Weights of a small GPT-style language model, trained from scratch on English Wikipedia.
Size: width 448, vocabulary 12300, 29.4M parameters.
Architecture: rotary positions, untied embeddings.
Training: a variant of Muon for these matrices, 456M tokens, 6957 steps.
MLP neurons of a small language model. Each row is named by its layer, matrix (gate and up: input weights; down: output weights) and neuron, and shows model dimensions 16-207. Each number is 500 + 40 x the weight over its row's rms, rounded and kept within 0 to 999. Numbers have three digits each. A neuron's up and down rows have the sign that makes its largest values positive.
Before each neuron's rows, "fires in" lists the words (lower case) most often at its 100 highest values on Wikipedia text that the model never trained on. A number after a token or word is its count.

fires in: "to" 29, "not" 7, "can" 7, "better" 4, "distinguish" 4, "more" 4
L5.gate662:530468450487562506509560509521490544519500496538575517435475507521511478415488431574493433535575558510496483480546512494592483496519435537519524500490489556513498508480466447486471471526464495529544496439502506525488492577449439442450499564437540510496499537541478511557495508438519537476536422562531559502550506487519431479547515484490466504532407439526445444561563475499510490516448469510475454446538535575542438565478505514420500536508511441533554452538492492514488458549527515484468484519388528518448467473458484560501508525473454514491496521492474517551518511448476465403
L5.up662:516529506528580573500478495474495461426455515518518597493450484542503567467413496442514484516530522590525493559471488560446513564509466510523556589522487472506491472423483532484457570521501474510571495497470493457478523557457503526489442461475445546511540503468500554402473504453507465409460426485475518504601452527457461479519537521507520439537483416499516465479484470420505523495435520495518509562474424499517455519465604498522500516530512505481442494551473504518508527547510443480514535516482539502538578499482501516559510523522501492535459497532518500512479538457474499462
L5.down662:545527465493520539555549541510554467462544461439523449438516492570550537528511465461508503555531594594565535496505483501478496450548474511486498534522522423471460514480510484476462476460512459463454440430466558502442511572497521442483474491494468567514479578488535499433457607562486488514538457479520531513499523466506470415455510538481515447527540524569497528542481447535548482593524488453470523422473576534499497561449461518526497511479529498550520487524481539441534451500481480552479536476473494584498464491485563510508490512531540540545476460482472485504426574543511539451

fires in: "to" 42, "of" 9, "that" 6, "as" 5, "a" 4, "considered" 4
L7.gate809:532565482490528515540478515532499406508454407492555532442460478470492435521519527507503476527507551529457433468487505530466469473455483506537514498555510506420504524503500482531530483464476595467469464507500526558488599501476487469529526494559445468511503526491536511466543541502531477467488500475481557574558487497516537523549472479486493377490524498515480527567435458537526461450551431476489447447544520476505500529496498556525489459512465516410481513458549515469524512493557499476437455486523475522487451524504463536552378479494522496501539448408475530524482544494471589561
L7.up809:423519484457505561529550481511479429549476517555580470544514495455460486488443548524573442534496485517498569517510503519493553398464455425496527497508483484506505467482526469479574460458494551473538508470441491504550459497536490458413463466537458473447518521513547522518491494507520473507501484496477542534542518497493455517558518473511442464450507465492592403542441523491526466468520583537545580494526557478508511484472571526634518536479462434474482531471518518507395498476470545481485517435446441507527499536495556512522548520518499507498495541436473530489500577449497437544
L7.down809:491500522554530463486465547482531466508512542555398466509543498489572482484525507522452568466537479448548504512445486489544468531543468483483425484456468557533399550502471575495532452525479495465487471297576568439486531525527487559508460531525514408575513479491574464483501513428530557509518496493445481518355442559541443473506519473500497533487472519489509503491478463494509430540458524492557536505475517499488475477502546508490503473476483533536514486498487490494459475435478511483481465615547482494496637442472496481471463455515500457473554505473525430430453505481503467514

fires in: "of" 51, "all" 6, "no" 4
L7.gate886:508562471480432468526484482480458507529446508499524538557435413529499504508517457549516461425481500461477509479548459495503506500443509439505487541494545526483474493540541559454519460450471537486463493504498564543455529435529408545545459517517491465520501600478577520509436492488502446404518450598506464497512494531442463498463436508546551471478477522516482418543434479488507530550484501502494529493539429431511510519454568513473559520491481467500495520518515501464482551525468518460507548501558479436477482523446510467552499496551524571377468610483529424508486505497508430462
L7.up886:479544460471509426541411500499449452435458557488480510492460386500532466522491460583453479474457547459447501480443471460458521480468462546456463503448434469463516478512459478528494502481515459483497476527457490426566526467461521505512526576541455456474511512495520502535410462428449512459574511505486443504386458523532473509471488483549505532494502467535447503444562511518517513458506509460582555416549473557517480501553534455480542516466488468562520509551563527503506494510446517552611502460470433558441481540476465549491501515489559420513519550469482419546452560478536456555
L7.down886:480486527485499528544598557542438484487493505510390459504503510484568494549511502537479494584557561547506523490548554505494462395494482496518483489505524450488502502502499497549525485484612455536567471561527456432497528478501455479425493505523508450504512502523449472529544494485558549503491512559437478509531504506497497464445501464497526520543468504511505585490498525455536494465475564498428537499455491479454518483554479465489515533494594475475514511502515472442517469479482498497509486428481506525481479553495503472453438459521531556472470562549451492481499447412536582537

fires in: "of" 29, "be" 25, "when" 12, "for" 10, "to" 5
L7.gate611:519497443453454433531534491480534490517498439473611597449507518519561518497512477530538474559464583570481491559491451498453541505494452494539493492569530507454461400484580501545505444540447461510428538461490525564520467443513433480463502494479421487494474448510455441466533501465473542521526475535463505479479592469459503559530545528542489528529475466583541519545483515545502481451475531499442447469515483492583476500572486582460510522497509504501543453511470510494505529562572526606537519479501499499537472460482535611502494410555519577548528527517482463448480501494535472502
L7.up611:474491523484538468488568494571494493475597494568463481536421531462605466481520552520489479455556527530424506423469497554438498491513422468500558511506481509464514477487545463481506539456515557504457539541519568484542563515559554485493511474511479469455481518459495515535469526406494474454481435488518545495506521562431548402546494519426420531540506509488457465487564467461426541587536530527489544446521485425457512510462517484458505509483485437509485464451500568473499532436489474577543475448520473542458565491476424535490459515545546501412459547544509484502532484557505535509
L7.down611:503528449429433492432518498504471474461505518532420499451532592568501453454482497534513525527495437462501520539583492417545466517545520520512480547495509468516522439519477469493504483485474533577517492362470463509483486520455473466536461491471497537474468490569491548474506520515397525448471522449450521475507437463478544496494447450428502505444529457480513532525568474585490609428553502461494469493495506457478523542541569560393540465488529468498561504490494516474462467481589523529524531511441470474448528475497500463467507452488505516489498494493443483515458475542498462490

fires in: "not" 43, "to" 24, "never" 8, "ever" 4, "be" 4
L7.gate572:466512499512532488482543478527502508482517513467553446474474499551583563499522452512469487513512539483534468499552536525510463526533485556505524419507421495485457495511564434441567519546559516477515488519493506436434510514538584546434498515516458458453547555530531425521559560514516555498434473529464561520534513507515511464492442513473457547492524482491567433546526493527518517469476453503505537533456496534552589436478534527482508463459454470490512441467507502463461493515539433413526477565522445470475456539547493539412498376488553543494504468550486484498459474480532590494
L7.up572:530528525469531541453454445601517519489524465487497505505486523479431553419508493576537409489511496461475438505480524436500480529520523522488519478501445443559502494447479453451474463492562531468565506507436544492520459465506419481513430470556487535486478445442519534524532524432460473513500508544466489503540454514483542417553481538532547404536553470561530545438465482497507517526483540495519504469528495585475465548506456535509462483477391545496432467419604503555462508609537399491576461450444510483491506495485538480577518507509500482513491414449530522501453478557511504453
L7.down572:521584406576536468539608448520543497488531527471457457497483458546506584476537366478492410487456508493525458504593484480478512508481487530507446427498493425504481561485531566530451464525498484353514445464541498448519487496462534489557469475473487523468504467474512519445542543502468508524465530495482477469498500472521448511501498497455471555525557523531437461457512546514545486488441431455556501583516469557525457461538478501460566516465468522556435482427505548471468505469589499450503539528467511506499489554555586482503484493461557530522527508531480422477508498517540515494

fires in: "after" 70, "upon" 8, "as" 8, "before" 4
L5.gate72:586493500465498526493498540512509455494503546465475588503450423554575524474467454474507533471469493472489490525480445493511532436453452512549441449521544479463401487514539527479551517513538497493485427544533487477509428531495464477474478542641510484455491568604451475448522507479477520506416405503495520530539589479558420521516604510480487466474576544517435464511506504423496484548489519488479469444531515427518478456503479525541535487414471567511491451500524567460569540487512412534488486524500481484492477491511478494439464407525536510519536463540530413502550548451457530528
L5.up72:514514503536500461526577528482521463445457483455550562487490471441524518571469474577486522515529487489501439517506480492487433494526518493562508530528475540546568450494572570486536549527532493574502541535531492498513446509522488434466505540506493566446588507534518472513516520519510565518486473503532510462494479463578428507468526506493438513518470539518472543420528527535538558459551510511535479492490490589443434524456489500432562500463491519551487578498511464551494527510459550462532483377545554467491498474467438520559494455401551478530464492465541444363488405521493570441
L5.down72:529562469550515543434555541510517586430458498453507541602403558594535492499448512543544568535474394431558486538503539463491484467552444484460505489459513487512463502479517527503416530517476523465452477451513502482390396498539556397472467496504504543585499503444533479477504414489490546435465474515512543515519503425480517524487487477522516517441471470529482503440541472520496469514530466519462482491494471477472468494458545466488486430454475469555514531516495525474575586493457488460517490517513448474454556483561494451494480458484481496500480423469533514493472494545568451552

fires in: "after" 17, "in" 16, "upon" 9, "into" 6, "took" 4, "did" 4
L7.gate378:497556443409450546514499537487550492514466497515468482552446477510531524473471524516538509495475455446512500520508514500439540436465446468503483463501504412540463449488591490447471494511561501452538568483446459489502528518529451491473568547556460449522498498451454530539499447482536532440427477447454533490542555457522494453474512501503496503489439506478505453558572429464501495455468490536536453480503499460458484571490490475564490528435426515453517445474500418484479511470478437469537540550534551495565430514527474518506539477487573515512502543519573546508503524504444551416
L7.up378:482497420533483442452509529496559498539438471437444443573499517517460514481546496495548453547503530445441513498517541497452544575480495446481540487500504504482522465441487463526495587505526566513522551443532548482499435525504501501462445503483529534560476506464478500499500455481497540412466472472503534604547538518447503497447484513522527535501469495416534418543480534468475489484528556556510476488498564522503466529414427562470450532502543580520491415498479510470517460485487499491510561457506464441560533514424534519463511472495594470451498477442498502468512476516499493520
L7.down378:526542529525504566476503536446436471466489527526465555483423454560477572545490519477577490480511541573547547478472488473509530472436512461467503450581549574539441491474493482487551496402575490489515447550484509504524466498515455441524510554514547540517454524461529592457493453506498575454522479474513510418518442510497434555546550527406540577483469500499502463475571569477564534499454509473421454476504522545466470465522453472445492562549532489432389490531509552492500518441517434482458481509401521462440496500553458443481417559535508466552505430437554483488561594486469512489

fires in: "not" 18, "of" 15, "be" 13, "never" 12, "all" 6
L2.gate160:494531427525431488566508479496448493441522479388536502505501440501525478492507517508488490456544468564422487593545471438476559479530442524593510487494442433414417490488447511440529536506498454489446553459572547627450489547564549473509475598475458448513456533519481520483526540486483517380503419528463484499509523443431555530451570468555504504514505512456550480500477544501496453548525487459535535534531535502556484434456436425484409517439466461468525439570538519522527560555440594481533503412494544542504541535487551510548489504493501561476451469478486461486547403506467444413
L2.up160:519505513454485531526443494500493446440495496535599545513510542505512481459435525543488527484519446469498475570522482511519436553559504512514552489509467433545543470452493486562502482472514394466508422530565520482511559532566522448497562497474485451496523560509534528464523528425476513513486434452470511547478414551430474476461488440474539522540464466545430461509473519508548486538468505501437468533421522516482492465484438569470538571477545492520504520464526527467538541422447511528424455589502479512537512466498416537553489517576520547570440405530560509504411525477473448512
L2.down160:485505570535475414464518483500459416566416474496409476489462554455489546541492472503475482518564479576520496443521528562546476481565493484445455458454509468439489487566506530504479529528465435475468477426501467507406463531475519578541461520523462523480469493496497504470522468474557540433487517578525523495532477425475545465570428525516516488480523551538562550497457503584508465521530495519487471472529453539545513511527478512540522542479497516523528486576575530482479479471502541515515524528507490445514532535503542492439495551461571493556511580446433493516482553520489547580

fires in: "between" 44, "both" 41, "of" 10
L2.gate679:525526476483516551548486498484573524521466552452496508513484558524490506515507516543468576525511536467491489468564562519487422457580397502520492545501458495521579552513457493531556471532422496480577519571530445511554540488538519598521476498498541454482422454455534487500444474501475511465473587471450480528561474564485535514492497483553508432434563468568588442534475554507429530504502481464453504437465592540454490532509503538565506487424555564566442475466537520464511488500482486483525485435488520512587500445505464520477467418551531517467506482547520514468462563510431461510
L2.up679:545490444542523583557509472554558519522540512478486533504593578510492484581518478479504506516463496486549517464540473507406508498553514531529474582557480454528521450530482411512480523546479440596524550481487455424485456501492474518492522493441495453484501549595516543497421492501524533477515506532528543568485482611462469512472430544544420547490480399467539486481481449503510470557590478523475445460562565510542543476424546502574540609565511518509450479460459567573496551485526499523492513496476440452478448516506510509506501513465543568452506530556482498522453536512500458484
L2.down679:451429469514445521459551530513562535516504557514519475512488478448541425517521529452504355520508578464479522452473518603508458497539488397589513453486561463486460488467381499577533468529528530454505505411507493381540463491570466452561468467461539502486523499596508533518569428554473528481467474438559503485535487495518509473468494459499531490532514480474510500475505464549476554471446481547533552550468547506526527479550538455533513534583567474570505466474469518529527488534481488502490442478544536531469541521493513456475517470510514527455489425493535457567537492568482498473

fires in: "two" 35, "three" 19, "four" 9, "one" 8, "both" 5, "five" 4
L5.gate815:557488494487521566444523474443482527513495455458544485517511509509502495456535532478450468539438459477530489466479523488605534601521470548541503548469497529492496439469477465502497499506472509399536485456490393474501494495500554457555471381419512524505528532569527523483499563500448463430474549513471525500516508497447499513483511459530489446440481474404496477527487477554528476500449497460435514449481523449504502586520514520493517486548558544532497456540527512460518472544462564501442555530456519510492487536512503420469542503557476441512442469571471453451510538507533413496
L5.up815:441458481471437515512537488503487469446471513537429507480523394519455527531440517520469454496494582460513493525511538503494530450534477604508494483557443484558489446511536484550493520541500522561468564478487523467480436567564514477459466492476482535496553449540448526512520583454521511467528481468442491607384493443497491460470525500529521438442512496457474500508555522491565416548549577554466498563501461493514530460497498539553510428500441436505536508469473503471484533451507523499498556495530463517555548508526498500491458479509558501471531454498522480497517516535435502541
L5.down815:472490539490523501511523592532523481543456477457470531505462456391464514453498508511481468469509528505441517454492457551493432512531452453440566499472466533446518590576513478493559477554453527423524467471468528455562494483453497512565592544492520414484468448484546444424550463563538498477541452585542496465485502440472508502502561511478509482487503495470514463516456463478493483466436522506492502492427442459478528459460524494512463505499506524487544443446481577516489443496471536472421518454522489554552602511483544510445455502521496465560507528492579521489495432525482499499